{
  "qk_norm": false,
  "decay_shape": "linear",
  "batch_tokens": 65536,
  "dataset": "wikipedia_en"
}
MLP neurons of a small language model. Each row is named by its layer, matrix (gate and up: input weights; down: output weights) and neuron, and shows model dimensions 144-335. Each number is 128 + 24 x the weight over its row's rms, rounded and kept within 0 to 255. Numbers have three digits each. A neuron's up and down rows have the sign that makes its largest values positive.
After each neuron's rows, "fires on" lists the tokens most often at its 100 highest values on Wikipedia text that the model never trained on. A number after a token or word is its count.

L2.gate605:149141109144071156101106126109127124147149136120102174088136126145095114184123128142150127112152116109138121139176109144133132114162098141169162131179136161116136169165105144159136166084122174165126160131156110144143091117141083103106102106169128130108143113102130112154107081147171140141147110118115109136118161113143131165112089156107146102151131147155140127146120133140133101118126141151106126108129082143138142129151135140194115105087138166122084128152124128160133099186160090146128150129118109149135125125117121150130120112121152125058161116127111134095111116134126146127
L2.up605:090127104132114111129128144111139129125116156136095126163148106126093096134169106145108111124130194111136114105143167101155128112116105186118126082149110132140142110181135135132155097106143148155132105123145118136160119141114153110156113142145123105167121124130134106108094089144164127142065101141131084185158159128144123164144141110107145136140114115156110145093103109061091155177095147141143116155160146133196101152115151100133104096133132139100154180082096141157103151129099133114124128133120142168131165106130142147139120097105117131143141140108129159086146114148069159143
L2.down605:133143160127116085144136139130140142150066155093143139147126138123117119082127166110113146119156171166138170143144070143108090131161105138123084138081130134143075138134154075125173134136136109124139164088144181102123112134088156090142124139065123137143124122074092090136132109153115119150151142148134138163105152108159114116172091122154141150127159126154133102130127098118120169122088170146136128099103080152120096143126134112132112120087133137139148164110136136151148133150111141085147116151185158139156119140125134146096130081130091137164184134120147147140166097115123127162
fires on: "al" 23, "of " 22, "- " 12, "to " 8, "ci" 8, "ing " 6

L2.gate247:144130156115136163130123148147134149119159141142118125086142130117167169115136091135119159149123120136199129118131141158126102111120094099116127123111117111144082110097106082105093175115170106089146093169125112123121114146163129107114136151175142146135128141122095144110161140174127115138115137112149151119114126115134160137111154142141129136152165114079103110122136127084165108135157147173113126110087132132161156144114186121159125128129092131065100143151135129144075101104151148154118126138120138083153131136136132175111117090117143134140143130179058135121138080101130111146
L2.up247:143142124106143135162123118121143133124112083114094127137090138092116133112129150124127112134104128141128134154110160094153116094136166115101124095109130098123114109168146183072105151129100139152163125155156158128132192131159170135107114119132116125106141136170123115144120140124114130086128131155130100105164124152145085078172107097119138141076119125133142110108119143140131128120098115157104148113133102145109174161144114087148128105172184152122183138114120130100123122130106162194153140180175134146120107144104100065139089154119101152156117148149134123154130110151091157151
L2.down247:119155167145166106136116130106127089106155113130092128115110129113133137111158145128125113121160113126138149137115145082107143103071122141136147112116147147182135140091111149116162125189132105129124106163139150133157138118178129100146110133102130149133146131120092151104129116115106127120148116112147163144150162127151144092131128151128125161107116106133114123134135108119164147123119129165147153148119091145126166101115145116103085102101118106130131127144141114091125122136146169151097098155139154138106113148092114111103116135114134122133109141098101105137146136137147146115
fires on: "Hom" 15, "nation" 15, "har" 11, "cent" 7, "sl" 7, "Gib" 5

L2.gate1187:098112104118150122119143132147115105111101162113086110118161164127180121116092120160128087115150085131146132146112174124086118089125125182142113157158135191141104124130136113173113125125148162075111130100113119088116074163174125133083097135116166112124133090137154139141150136086137138125108177141144180181142118121093165164105129100107052150124110144122116141130134167102119104140090108127161178124149086118122117171136125184118133111131105160138110131109160174067142133087149101162093167123110123080142178128121143123146142147106099090147084069116108140148122101136142118103
L2.up1187:142110062100084113144132176102127141126145129109072111133153143135099147133086132116129180140115146132123118124141122131120110137151175133115124104112175155122171128117135137144080094139097123132139147157101093146086091101117130149159091166110111151135107155155138146109159156170129157108090148116145102184113121094141111159113116101141120148119083094119164151078140162101119153133076123128135154149131122163078145130115087138144116123148083129175139141114171148154108123170164117142135112118123123103145125154129122152157117159116174148085100062116131176103140099152104150114
L2.down1187:120147115128175149146125119130149116151107134138145127118099132111132135184096117112103130120143118060117127118116131170131096131140107182146113156153123104143114156140151124167154103100130132146148160136147132129135120125162110092105129125159219118102099129143103118149136134127108163090117119133104104094133098160126132139138140112108117174108109126108123132090131102123105152139140101176146187159096116092098146144132125154119095123079119116160125120123108113135123141126139134136135098129122135147101134124105118140145142154138109090127118100104092119145087084120114098127
fires on: "==" 23, "-" 11, "to " 9, "bronze " 8, "early " 6, "===" 6

L2.gate1701:165143141140123105089114107119119127101135114122133131100133118121086166099146124110125146138184147116120128122148124138094149180111167120173099148130148166137112146160087089165126157099132167111134106130099140116153143092103082072194145159136096129138132107139122142111136124123072154109127138132117109155101144104060095160098120123132147159079142113136105130173158130132168175132131128098171149129115188079132124118148143125156151128129131165136107122150088122113149097150126090129135134105068130150121066149175124165117099145119097151127144096141169103157156138106110096133
L2.up1701:114132092120136128156130118139135131117116197124127152118129150099116125161115112143130140117088109148125143124135102090170110124124131144123146085130139176148126143122095164103111104136148147135133152128111071112163133120136111142146131098114130084134138114122112110133178172120119100131079149113123114146157143126151145131165135127187159143147124121184142118141124133101137132126113133116159140136143132121112135133118168170103100099130141127117115146121091106140111126135161145119110157095159102108094096085133152126116113134119111121126115153123176140175137139158123171126
L2.down1701:147184117111135136100113081111120080099115115118111149134099131107102141146151155085132109120144116172139167106141109108093123129103181147155129113167151096127098137099110105116120127163148141153186128137111120150159162113108099130134136129113133127157142109142110133161127106079118129087113123114158102122129147158127153135150150105131130136085120160144126129159133137134129183155117166142132179084127136108135160124125162135131098135098117156147135114134143061123141111129115127147119126128125088105118140115127120155131110147133098138083121107104173144161112132085117116126
fires on: "eb" 46, "Dr" 28, "dr" 23

L2.gate613:134108109099109120131115135138179136128154072154122091105106129112177157160100134089159142123129113144142129138144102108164131143096146153167084097133113122147145104145111162123101085102144080157139105096097106138144113114118168141125144135129151154095151133126125158148121130119131144151127105104117095148134135071113111147122163114108142133113159128133114143118119160096104101109111115153116172135129123129151118140117116085158122115103109148107114095148125158093153158118112153096107135130149126105106066116095164097174110103126150108099139136145111115129124180131131144140
L2.up613:158131153125165113126125089109158117111139096118138101108135160141124119141155128065104115113087131126125147155122111107152143148118120110132086112073142107144151102102134113135149125156151120159116121117150124195155138124151141144107144176103145112107171129180124139094128103128164175128111141171123149174134139129130168138119091121144117146148131187107154155146142130151151100141178134089122168134141116153148112167143116132133101119152137130087155123093114130120118137103128128155093133147117101129120122141101157091184126127129128128138112109086114152130105162078083122089
L2.down613:104060089190134120138085098142150064132093117110140137119111143168110113146138140135142135135088127123136140112120133122158120132130093130122121101085111131099139160145107143135140159088102136121120129130120116129141128166197097143127154125150105166167135141148123137148161112152121130124145134169148161123117126129140142151123145107112118130123125113068145122161103124144128158112107141099145117122121098150133108105156163148155110115091145165128149143151121120154133147129154119115116084132144128153123092134143144120112144125150159136111136114127119104105140128104104137138
fires on: "of " 19, "from " 16, "Squadron " 10, "ed " 7, "-" 5

L5.gate558:144115134117111136107119153193076184094101134159130125143136132103101108133144107095124154115163115121153128124154125096138153123105107128174082131125083111093137114138126139126093148123115158134157141112126133143170160076129148105160133140132114125140153121122160122133095079151113110103121138111099113112124113105102120144123121144101155132147131141130097136122109111133172124144160123156110118126135087088136114113168171165110139145154111144196066140140168166123147125105110135118126117101107163088119129160143128122153135101121093104145134140145149131128077131082129092174
L5.up558:170171106141110112128116125109128127126092108187098118080139147087119130146158136071075118132122165148132118119125064154088111137115149153146169125135122214120162181131117161128073141088126150115100141176144134198122064109135155101142172147135120148154084120133183119093117177145096177101088171100141153160121113131137116153120125105112111155105108076114116121123138130147124141090150130129115098174126127134109146122113142142124106130124115137127133133155138112121112117096108112144118129139168144132140096115170158174100123104183130146117107131099124126156174111113073163079
L5.down558:122161137126103139152128145149145130133138131175148146101160125141125145121148127086141123102146116140140168085121108092128143094170098151103118149109106149144097108143173172117096127107119120106172158102169186121176150102121125127165115105099147123083120140113173114107104112109151140169153162109123117101147122168131100127158134152103151150099142154129110172145086124109156198125130107156141074145174121129128133126094161128079120173139098156155089137125137142103118130119134149179111110158092148123148119133120124147147086140141100100102112132112198142151145110082101118139
fires on: "man" 31, "th" 15, "le" 9, "ple" 8, "dr" 7, "NBA " 7

L2.gate1073:136132104064129118121131091106156102153108144131158086138162118139159115113122132130129186090117108112149128104119156083089112116119078132064105143079118125097137139147144098138142150129148130129152138093161107104122116149136181128122140102115116115137189160113137122101086135131149169139145137122139100129142176137109124104119083121172147098143097121189107090142125112142111117145123149137141145162117140123098137130115119151154138087171104122123160140136126121136099150132129126118119135132135134134103101137125110115124092115084145103142109139181096110112089097108148108150
L2.up1073:111146153117084096145134138123150092144094150115164107154107159092164174129123170073097156113137096135120109058132129128176130106173097119098101137132152141097119186148111129138122123114135108110103129154133108102102134134158145118126128133086093122138171115165109151124095102166152125126167142097140098080111122105135125100106126145125139124096129067140131135115156108080131124147092118151143123112128144131142138142082136113132107159135095186155131142176121097155143106108122108111146113121134125129093131157154133101156124132151161092119068096154122158107118154130169153150
L2.down1073:165115144121048129131162133137130101168110120113170113164119151098145144127126124122124133092118128115146122136108154091136188122125104148144116156143127117123129100089104142155115150102135123104130113095136102083129107120141143113153141108148106132097138110133122129097131128131114085145159138107187095153123130137149111097122116144126128117135104148145127122139137143144148062165121118136159138146108176131130151127120127115131128120123125158135157131089128088098133124142093144097156105141088162101138122118150121110095083139144163079163173110129128116083117126159186140143
fires on: "This " 45, "this " 43, "which " 6, "It " 6

L2.gate1271:110136109128125136122091118157110112122088143153100135182118119157138123148114134120141129138112150140122155115087123179106086128151123167089115119119130165078122105145120111118047144128125103125120117134091128094094113133136144088136100140120132106161122174176126104104132126119113132142131111109102133116105116144146181137162163167136126171120130089114133165125098166131112140129108130165083110171132119141118128120133141128118129121132167134163130185151116107175137116096118161130133134106126157121110169156168088169139141129126117133119126144160108106123156138117157158100
L2.up1271:109118136153103133098087101136145139148137140153107133113121143144149158177116142124102076113169150161074102124100099145096170102114135159102127120132139164149115100108120112153062124182126140135105107133153108135083164096175137110085107122113070110125086119140163130120112134092131165092118129116149138159147126134117136105136134105124142097102101168150150135138109114153095163068137203113100169104158098196156137152138083123148115105152121146092089158124145143158114113131123113118134094124086130117123110114127167101136113072123111077122094152096093165141124152119114128153
L2.down1271:140135122126090120108092165125128117121144072135119151102180149128124132136136142116135111168151136124091108140171121106153144117100077116151141119162096127125109140154102166117120136165129164116113127154139146096143100108130152102136121153120116127106113113091117126167145140121099139123106122120143102155116134124044101151157118107117105113150131135134150074114148130158145124124148120055130126100154099123093123160135160135100117141119102104102111135064138141142108127114181129083097124122073141110119136119137166131103127103104155140096064137099139172103125154150157096114
fires on: "to " 34, "a " 15, "of " 14, "for " 11, "es " 7

L5.gate299:098116103085134151121128153131145138121149120122168143150117085151099156099121119131080184128135139127111153136114068127155133157082094160121134155156136094099131118155088121107116092119144152120136151116094101132124118118091125152137119101130105156137130133130130145110120100114125101101077134140170126145131117148148121096147108101124124134102105086152136141128157163106098121132117127133139137127135148155148132111126146163159119130134100149107176119138121114148169120123146123112124153123096146095171125105117106126113111124124147072110140106172157144111116166141119116127
L5.up299:151120150107143156134113177123087140083117121176154139108114109145114167122084110129151136113120155116109100103162102107137122116078137134168101147115067144173137113103152167102179107110155137120092119115117114134110156160075119151155102125108126149085103116115121101112131121118129120117098133176142158117116103132160154146116124153119129112133113122100117120167113101099131172140168138138115106162134159115147162132115130093177112125162106136094136161157097133132146088152158092111083128123144111129140083083109115149124104137120141094113108085172160128098120199158118116138
L5.down299:167044134122146176134135138094110105119121149161117131105103131147126143120103098082126107101146155107137170086158122139092111149165111144113111142178075122142125133108123128122115127136137138156135144147174092181138107154126141143150158101090073152147085127142102122133163120169126133092098082151114148166110147105123097139111120149096158138139101146141114117081100090142137139094089131123120137146129146143155105113137103127137152138091081143081154097108114129106088102199130095135127141121121150099171125108135098149140127137127099131087086148115128088126090147135135123151
fires on: "l" 33, ": " 10, "renamed " 7

L2.gate599:121143167108097142145157097120112109145132112125123147118109101115118158139124129133082132191142180102150183067149115160152138136144071137211134114103099155134166198111138119122088146155121161119141096132179130142122163155168175148115140140121135129132152111123087135142108124137146122105152139164138132133148149121129148083097130134064139117152097122105134124083141136153166110119103169095156114136107098092139153090125136126139109145140140124160117140140135128171093078133192173118139169155101127109125142149177109171172107135108108109110126128113122127133156122117138138124
L2.up599:132116123086144111122113158094153084091123151145124146091157116126104100166158124150136146124091095154109163130125172093089116124148134087119132133144125140086132126101110098115140102120121135125146146175138117055180146143093118111131122158132096106098161104117174091125147146139125140075120151115123178117108134083082143107124137089138091170124154162101155129169153110134149129153123063111088130137106119118151139098079139134106145102101143070140095136084111151124129126112125106133129118116150144153117101140098134129138124148108132156124102096131190157136104164113150122104
L2.down599:111222100121116134134080105165124123135131153129128139124164084117121126127137156113108130122102115104122131114157160119121131096137115111151128081099153150142129166112125122142130116143120154130109151120135107121133192147112164118146146096105129108105117161144101136130162125155118141147112131132133155138149150095141098113139119118129103145152097151131151135104089186124135184108124143122090121148118133152159198102141135129124118166113148101130131083142143148148126083122139137170137137103139119123136092122124133115137107143076125143154104118132154138117116117077123104127
fires on: "in" 66, "ul" 31

L2.gate615:140148156120129139111160129097090144110142133091118140149106141095140156118150114153137127114136126124133139118125156102079106139122121127070141110097078161127125108116138098134137129113124116104163129118168095114120111111117084113092113144137113146122118111135127091167170151124148155160141111112092150099146096099110152175119179105134125120142137138141168138140128168157132118151148141119141140135108130120161135104105142139127129110115149142153084139154142138180163113109134135101132108066124126130160125085147155163149120145081121139102186135151137152112136122099146147163
L2.up615:154124156173149146143117102120104126136093095135107172170146112111112144115144125118106120133148086132128101156121120137122118089151153149148158087123098152143111139130107125111136130154099140163166080149116134120135187052069108082105133157133123106121097130079139138102141090149154125110104113096109138142133127092142179131103075110141147126185130132108138123136128185129128138080140142154153173090150134109137145114170108108123116126131125145151088142125145124144150076161120157157123126137143136120137154114122146132164152098171104117125155141118099130106110121136137148122
L2.down615:132081156141151104136166138128126061142111151121106154116104126096161095119122154132080123131109158109146093111148141136135108091147150156146144137146100129107128117083099137177133103173158133117135056128135094141102151084152112152144144120071103132107117137088096177166164146122140160136105086124145126132141114099151124101112135127121135123179114100183125144142111150134109119044116158167153126133114159103120179104157148107133098133135146115127139118125137168110107094125109144103145091139156169126100132132094139103182133143134108116141131118140127084127078184154118136131
fires on: "became " 28, "become " 9, "becoming " 8, "grew " 6, "keep " 5, "fully " 5

L2.gate73:113151126119136135160119164132131128105156127146115129117130161098111142140140120125127101117105144116128122143152123132112085103113121162154142126165105107114116119135143112122063098145131099084133133129105149106055106145109122153151150125126118143142173105124161150146136155109111117110145105106147142103143155128101179141122153187140165148132175171159085122119140143146105113143092116133127139114065095077126092099109142129173149130134142155139177120137110114115123115066147154135154121155133131144129143138112151145130126126154073168150170133182163140127156181135162150152
L2.up73:106149099144088163148154138132180115105133074137129108131152152146113109189146104126101111144131159135127145162193172131119147115157141148133119127105094092108151145137161122130140137129159133163110149135139125118131120112146155092142111121100149150144148173142147109126090086162146102139132127128108090108122127135138173126121129127130168169146157142112076121132116105139134131106147131133161111101113129127130112156160119187148124122134096088102171097115110111134129131130126170135094129129146137156138125127097171118190142110077151158138146148135157119111149077170084120158
L2.down73:109121087146127125163093175131135117142065101161143116090179118137149152102150136122112126122117127125106174117186118125098130119163131165160127087127090117146162170109124136098135115134113164129105152161096121106149169132130096105139111139120109134079155130132156112133122116091123117141111096141165105135153091164164130124131118109180154168107128104146088113180158156150151131165075118112141130108121063123161127130134128064104107096128136126152138137118146105136158104148150162113112104124134126194162117103122116125106145139150088117140116172111126118113159157119087109167
fires on: "of " 25, "near " 15, "from " 14, "to " 12, "-" 6, "ed " 5

L5.gate1421:142133113118105131096087172116142121076074145087153165210115143139122125112086124148137134161152121126148125121108120092111188132156101165117109103149132144133135101147120155122144143121137106147117136123098116131105095188102111104149127132129113113116097121129153107072134128132101163135114102100146125121154091141154181131125153129109100146101131105125144116101105161113109168125098146121146152092139123122138120108090118169160155106084086131139106136144170125160148106138167112130143173088126111104096144172123136151179145134153121134094127156141144089125171120131154163092
L5.up1421:153126145121110094156116096149126140143130161125052156157121177147116137127114125112150132108114179138178139178139116137169085142141164148092175127100160100127121135145127188181103130165118071074176128152143069084107162157139118130129147154121128142161106128171120113093148162137118156131103149122110126135154131140170130124137180122114146147114092134115089119137115103131110138104158131118139137128163121126143108129154107135136189109116159160127093144143131134127107117120112078133082086146130111111101160165137166130150150113142132126124163120114124138145134086134062135139
L5.down1421:168160119155112147144091108164145177105064138135125156143102144150126152093173148110140089119144148119105135120160102083149112120140163117146142116152114125091158151127116119136137139146159076146164131131152098163106175163103112157161107131132134125160138115164075138136104126129127082175117113146102114180135056143142139169086106122090128132154122119147098141135105138154152142125163124109116112112111115118094141124128101153155128081137106118104097113131164131104138129145138090138136141094112106092164124150109117110136119131155147105108116106117155153119140110146121098084
fires on: ": " 31, "opp" 14, "app" 9, "as " 5, "of " 4, "a " 4

L2.gate1198:127133118148114116167137163119123158124129118091122154166143120091106081143102130106106120127139148120162126147125145162152118109109066154091116106129089153100132174137094152105143153118109152092133139087110099157148114132099165091096103110118146130131117097102142109110126161121144111101113130080118127162149122109101136139126121132143160126146132128146104083158150110119121168101130146139133122140156122135120136134105088121145133164138070117155112094143099126095157116082128104107166176085106143068119076112133158104097128151099101107094079124120152149102086105089119139113
L2.up1198:098127122115104120120136093100156164159162115146115082173107112075107163138128126106100123108116120119147133172114178129154138118082166086099175139118129103118066092135123113146096121131161121140071113124134116113126163084119076177138134133081157122101123102101128146110132120142127145122070089127153098152096131108115125130121123145146139145097140103138143154106168106129170121164121124122135136111138114155157108165075087159127126165146105145133139174104183106155106157143155133134110125079117107124172112113160108109115107140148120122109115120094125136138144133136144173090
L2.down1198:167176110111111150162142112105154118145119141123133128124128128122108088153134134129106139129106111123103178109094155090128194121129071123137125154096171110108122110144151145111115142138129097094133162139131119117116153098122127165136132080147099119087092132144154082173096138153130111129160120151172129131091120159138103095180167155145124122146151121154140124103110171084143122110072130132119150097119189173138089167089141146140140146115149129144138125145145094107140134113076133088094100187116129119167143122106131152124111133130116043117116105152143113160114154115114103109
fires on: "this " 51, "This " 33, "latter " 5, "frag" 4

L5.gate21:153103116106109132156104167140157164125097078131140131138116130123115081103116107094123125129107127087096096128120086117107117106117163085073125110122121132123139151153127179093159120125141119139091112158120105106099087147154116157133125107140186116104151136158166123100122165129180150112112132144120141110132118143154170121129104098135087135142151116092142153154149145131153120085108165144115111131167156114146158093123137127132114143137112180142120095148095104122103171115150098155135100167116089106090169157081123145126094114126158152101105140133189139121063111169112154118
L5.up21:165102124101127163151094141169119158129093126135128118111103132131109125120164103099122088151092147081101168120106096127112120136120162138102141103107136088184138147143123163106172144152093122138099147163141123089113142152090111141120111104099142142086126107152107126090149173108138158154072158114091115124135095151149155158128083122130129094127144129130112145175081155148154126147096162130106138128147121166134127133126154130110124125125143132133100131152091095117094125113118124152159114147069068090152158165101128110148090148139153181146102146100192128129124118177150105101
L5.down21:161000139120101133138118125158157122104113135146114110132135139124114136142141113109140096121100123109138131137107143153097137166103089156140155157115090130210177072119108147136107144147121147141130177115141122138110169140096146161125140117137135149090149135132106133106125125117119116097101117143118130121159095132121125126143138125119154125119132142159117100130111108135134159132150120137128155106108099169105115202126124111100159144144144110118113137138136095135100090143096120150161127123103125113136112173129147107167105132136121129169118141153128123152123167142131088123
fires on: ": " 59, "– " 13, "| " 8, "\n\n" 4, "- " 4

L2.gate1076:147124107129103117079144132076129107141156166168164113117144100090142133135117135153107144152139145133110133158179118130141124076160124146126108082111150124151133112133064091174161130141111146141174138098126142127126109121133135100118108129116122104143163134137124114122128170133104143101110147171131133133124153133110116091121161157115128153133110111138172084129110117134135155111115130105118134097110172122106100110122123100170141157090135153113115121081136105126118089148147105142123113106127115077127132129113088117197154156081099177135164110120131207149161099085122108099
L2.up1076:120158111094106150137118158142120143151112165121126147122157120119145135157106084154128107123103132150151135118130113134128091101092089130111112112147129110131112126120137112131129128135111134105126143144154094125114094140154148172109134155106123103127135100181164129138143073128144159135117140146164106160106133083124130132139155124082122102136113129062134165143105131097126134112122169145100097151120086145210120112139116129120117129095116127144152131104191165116152094144106134160112108094125136160126092168128082141122161134180100090133172112134143131113116121085130133151
L2.down1076:143192131139095097121103175098100147147134149123166086118175108108117156106083168138134139143151145181135168114148166164126125120113130069161090107085131149101126134160127126152128124149070086131145147136166137134100136148095135140123121099137147135125128128118098145096135128094159145130151112125129120131144138144109115131113129132163131132106139053139121140135131130148125201090114129101115118113127107149105133120124145131132182119127125132074086123098164114141133120159137125174123088172137110130104098129126082116142148136044110131144137116084131171153116099140143084144
fires on: "ell" 28, "ic" 16, "ov" 14, "in" 7

L5.gate67:086141120135109116096144130106123121154152119150146164098144131144125123155099171132142118131144114127123091142080130116139176120161117130130145092171109123103077133129073117126099111122135167163139137140105149099119128154109154132121078135078119116087101107117160113160096157175154152088113122101150152153130141100119168119148152145160103142129140119153128081114120157081103145119103140151122131119140121136169170123139129101147103129097153130126126131112126117130123120116125142162159101156133132157138101084135161130086142122111140097149140141101145147140075118111117114118
L5.up67:101121095131108115144125156132151117124122144153168132133082124155111162142141143149112140115128111133118099098136154113160113162130115162092121101150088111132155134139131124125103115099145159151136068120144150119123133108121144133134081136129142123095121149135144117163141109119147105162125122138091173145152100115113152185156126100099095129104136100106091129111116156137108100109092149183165121128118160125138114107107123141116115149151105179169119145139126091080135062117132094154147117166110115144101147106160124107101125096144113117165111092155122121126132133134127145117
L5.down67:116063143121109143100133159139139170130136131137107137099132117091166153107100154095138111145140140116123139108126127163101139119110118098110161122117110123101083110102113143119105130116148143135142134141129144143122147121087131123151116104077087152123102112113136124085161144166140177129133138087155115122129145108152133148160152173160108136134123076130116116119149115151097105113145138171130157137087099134090108118102107150174114116147092116128131139153097082129089112150068149166133130104117108133103070094109175103131088152140121114125145126105106129101141132156132135168
fires on: "Comm" 13, "comm" 10, "can" 9, "to " 8, "Can" 6, "ci" 6

L5.gate1551:083119110106109155089182138133126140149125124102151165121129085120179161139116127169103131086110107144139120081099120108163163155100153105131116166113171110124122140143113153128139092102130133153130071129121100113124132160145159152111159137151118152117108138111142131165130162122095151138151157128177142166118116126098105148116096171121101139138126105135112172156139103121106125146099140061068093144092144134130160122097127111140111141124125152137100103141134159107132130138127088111137095161105152116112092141152117115124081115094151093072140137109115153118149124097138096154
L5.up1551:135127128107123113172148154139110099070077099104103143178118107125138113146151106107115117143141190127116155119111125121158118148129142140114117106129154135086174135145123155104122142121116111168105114097159134128097141137158108130127109140114152120107115192145115126158167145132199170128149137101135153113117074123142120146098088147108109153133090107149131131146091142124159119142112152127121072122109106103095118128125122164133178154116111123128154123163077121122131151091131111165143128122144102078100141148143113114086123140137146094120132110150146156132108100159088150146
L5.down1551:141000112132130155133141132108120105126095094113125131116162127120115113144124175134114120121102082099172121097111109121126125117127133123092128132135096144105128125117117163095139100151105117112141127102083100150108139134097109107101139145129114146123111133091133145124093142132130138135128136168168144143116145123108134127111107150140135094078085140122146120162125109094116114097079137121119148112148133129135156104119114121150158131126104144130124109112134118143128096130113159109151142146129156105141100097153130143101149161123134104124117131116143151192130147119149148154
fires on: "\n\n" 31, ". " 25, ": " 14, "9 " 8, "| " 6

L5.gate1662:148131131142141127089122138077153150122146125110123150128134131130126099137113159129077129191116111125120084096148119141144122148151109144107103115191077185106097145160153097177130152151142144120133133176130110102152132108172139118077122148116159119147121152120107132140114161133150137103126077127087127130136135160093150152119128153159136100149108101161150124058157134125123135082141142125126183117137143067128116119171150118129153142133097135120166167109160151113110127157141108114132105094169095092138142106140103128143151111139101161140130121135092077143089152129112156171
L5.up1662:116120113128137131101121122124164164166113088109130139139133114134153135154110136123154083129120145095154167135091139144105145139145132112090110142128139111111127136147112109133148116134092110113117149084085100132130145106142113151135102209131120164166154140104119166161093114156105158131150152142176114105091138120154114140133110093098129105155135108117120136120127112119099106128126137133143127097134170151116155136129141087130107113122093113150120142125169140136088136114100125180144090168141124165089124161155123161070116102140174112131117113164152163137147111126162122147
L5.down1662:131116138096139147139134133146105135106164124134143105154103133132147129121108084128127128138176149109082176166118112142145149104147104148164108130164125176147118094149132115171125124137089100131152127154114095118119141120146111154111138118143156142169105126135070142158130124103132191136088120144103096126134108126075157136137154134128089126118130125175142118081149144122149116129126116156136141150117118130130118154120140114131151123131155065117125132118110159128121116172138102086133157163146118089124189109144129180146152110145124083103121124124104103118160142116114131136
fires on: "and " 48, "early " 11, "fr" 11, "to " 8, "-" 4

L2.gate687:135142125154136093103098149159155121125165109139140161131099148162151127138170103111084136144105132112131082134133133162123160172137084129109168119091131178103093129115139135078117143152078112081159136124148122157104136149062111124105122135140137103106152121167124150096121155126100123120107112080106170126141113126143148132134117157139107160124130158143134147103126146149117122155118125167132121118134122115111166114124134114133150131128118113097111127140138177090118123093147126110135106113117158089102119137084187156065125140090109157103132171141132099097084158131162112148
L2.up687:131139128123147116097121138130126113132095070129106068140167121104157147169139135145137122162159119119130114153139191120115121171120149139112097117113093155149130101111070141165146127135102110168110133112131149101130134147129112074133068136111126146153172163133112138137119150134119165142140071134089133115098139110138140082130134138105154147158174102173129084138082101181125125171134122140162119092141159129107123159200126155154145151135081173134121150114125143134116130132166169161152130151124154124128142102127132098167138100103097121171108141113132073120116121128091157156
L2.down687:171096131124155158123163111123168131125134120139116131166128153112113136139112178130123155113130120117186122127107141158139128177129144134166087128085149082158133143124123105090120130096168099145140141156102140138133133136124106139125150138131111144131154094166160155093106132155121132149121136138150103092133107101119134193107144132136136144081091145089155160125123139160127146167161120085142101136135119101132087112136103115159185121100101129143154146157167126146118136148137146132156129129165147128161130145171142152127129151098151152134150141148095120111147114132128137119
fires on: "to " 12, "ing " 11, "Early " 10, "second" 7, "by " 5, "-" 5

L2.gate1795:136134153137117127116137185140152141157122111102149176129143158140128138099115131153098120159141146108151097139101155099130147140095094129123120119140102087120088134114120155096119132126120153129147154166164151130108190116100092153109089133136101147121138122090146151138145150114142169109130142133156107080134144120137155150116103109106135129144088134143148118112110148167137148150150124129120079133106131130136122088132116140163143108088156061205118129149154128152130118164177166135112136096160139114153113155129154092134141154129082121131129142141182107161146126111100113129
L2.up1795:148145117111129159122157129093110127138130139154102137153132125118129110094136102157116167149114133141116145132168159119138182147118074145152172157161107137123071149104145124140139104143161123093119149121134168149136142112108110167141130128163188130148167131120178132109135191122108100128104129136118154144121094139123142145115102093101123112150159132135129117165138166126119116157158107122181103115143128082120132135135138109129145138120096093153148094133152148153161137143143091144102095116134137101126105135117160102166148145113115089131130128119168131146131176146115148145
L2.down1795:134063113144151134150110080103147126109135120161161191130048113098135132119143165134102123103154142094107139124084138134142133121146102185148191118129071140118139136094132131120131111160143149136151136110133127139152137112143118126120146142146119105097140148114100122136167165109123130122102133154131093163103089115136159128127138131103158096134117110122126119159150164126153134150097142136146109122116147077107139109146143097112108144124116117129124109149131134101122096128114125108134105155120108090111152112138157110141158146106098126106164137118120119154138130143132108111
fires on: "as " 29, "considered " 11, "became " 9, "provide " 7, "become " 6, "prove " 5

L5.gate826:100130078119103122155164121164147104140113135119141164099131148157124121114108146119104138105101133151141125105113113098137134119088146097129154143120128155155149126135132145124115130089164069110131080158074108117153125109121092132115118129119159121122126119096152107136134080136082141124165126111130082138145095096145115133160104124150149156109181111111145154162151144121125116131114112128133159122085115113193142100110115099130104157106122187159122145121100104117146132148105138154118092129107171162119120113138158131122117108127151143094156136149108100134145145124102149116
L5.up826:106100130163152166178134152107129095135122069143108123102158140127147103121135143159144081141124128125162152095127155113101116075128162143112134095140089121148110140135138119113139071137127108099172137133100113112165096084127117129138120121110101133112124121104146140126141133167114169163134101132087107108106083115110150122123118148125137133121123123158142118114131134115130155106089110132144161094166136151141156097087140133148107121137129114074125100108096142180119092126090141123130107119147149154127080106084140122109102147144149113103146089120118107143135128133169166182
L5.down826:116126066134087146203087131069122125101183114144127112132136127136171109123140171138110116143164130115122139132143166122099121133119141139160131124134130148162117115130126115073132082099105092157134154115127095134125153124103117118083139126128095115053123135145098144114136087152112156095163123109113179122130114110117129101113119109116137123117161076159100170184135092131159145126132101096142116123141109141116139149139143087137110111120098108111195126121128149181150100177122147098096074104145119138139152134157123125088116152160107103128159151124111131127131127134158102174
fires on: "same " 12, "to " 11, "of " 9, "0 " 8, "-" 7, "at " 6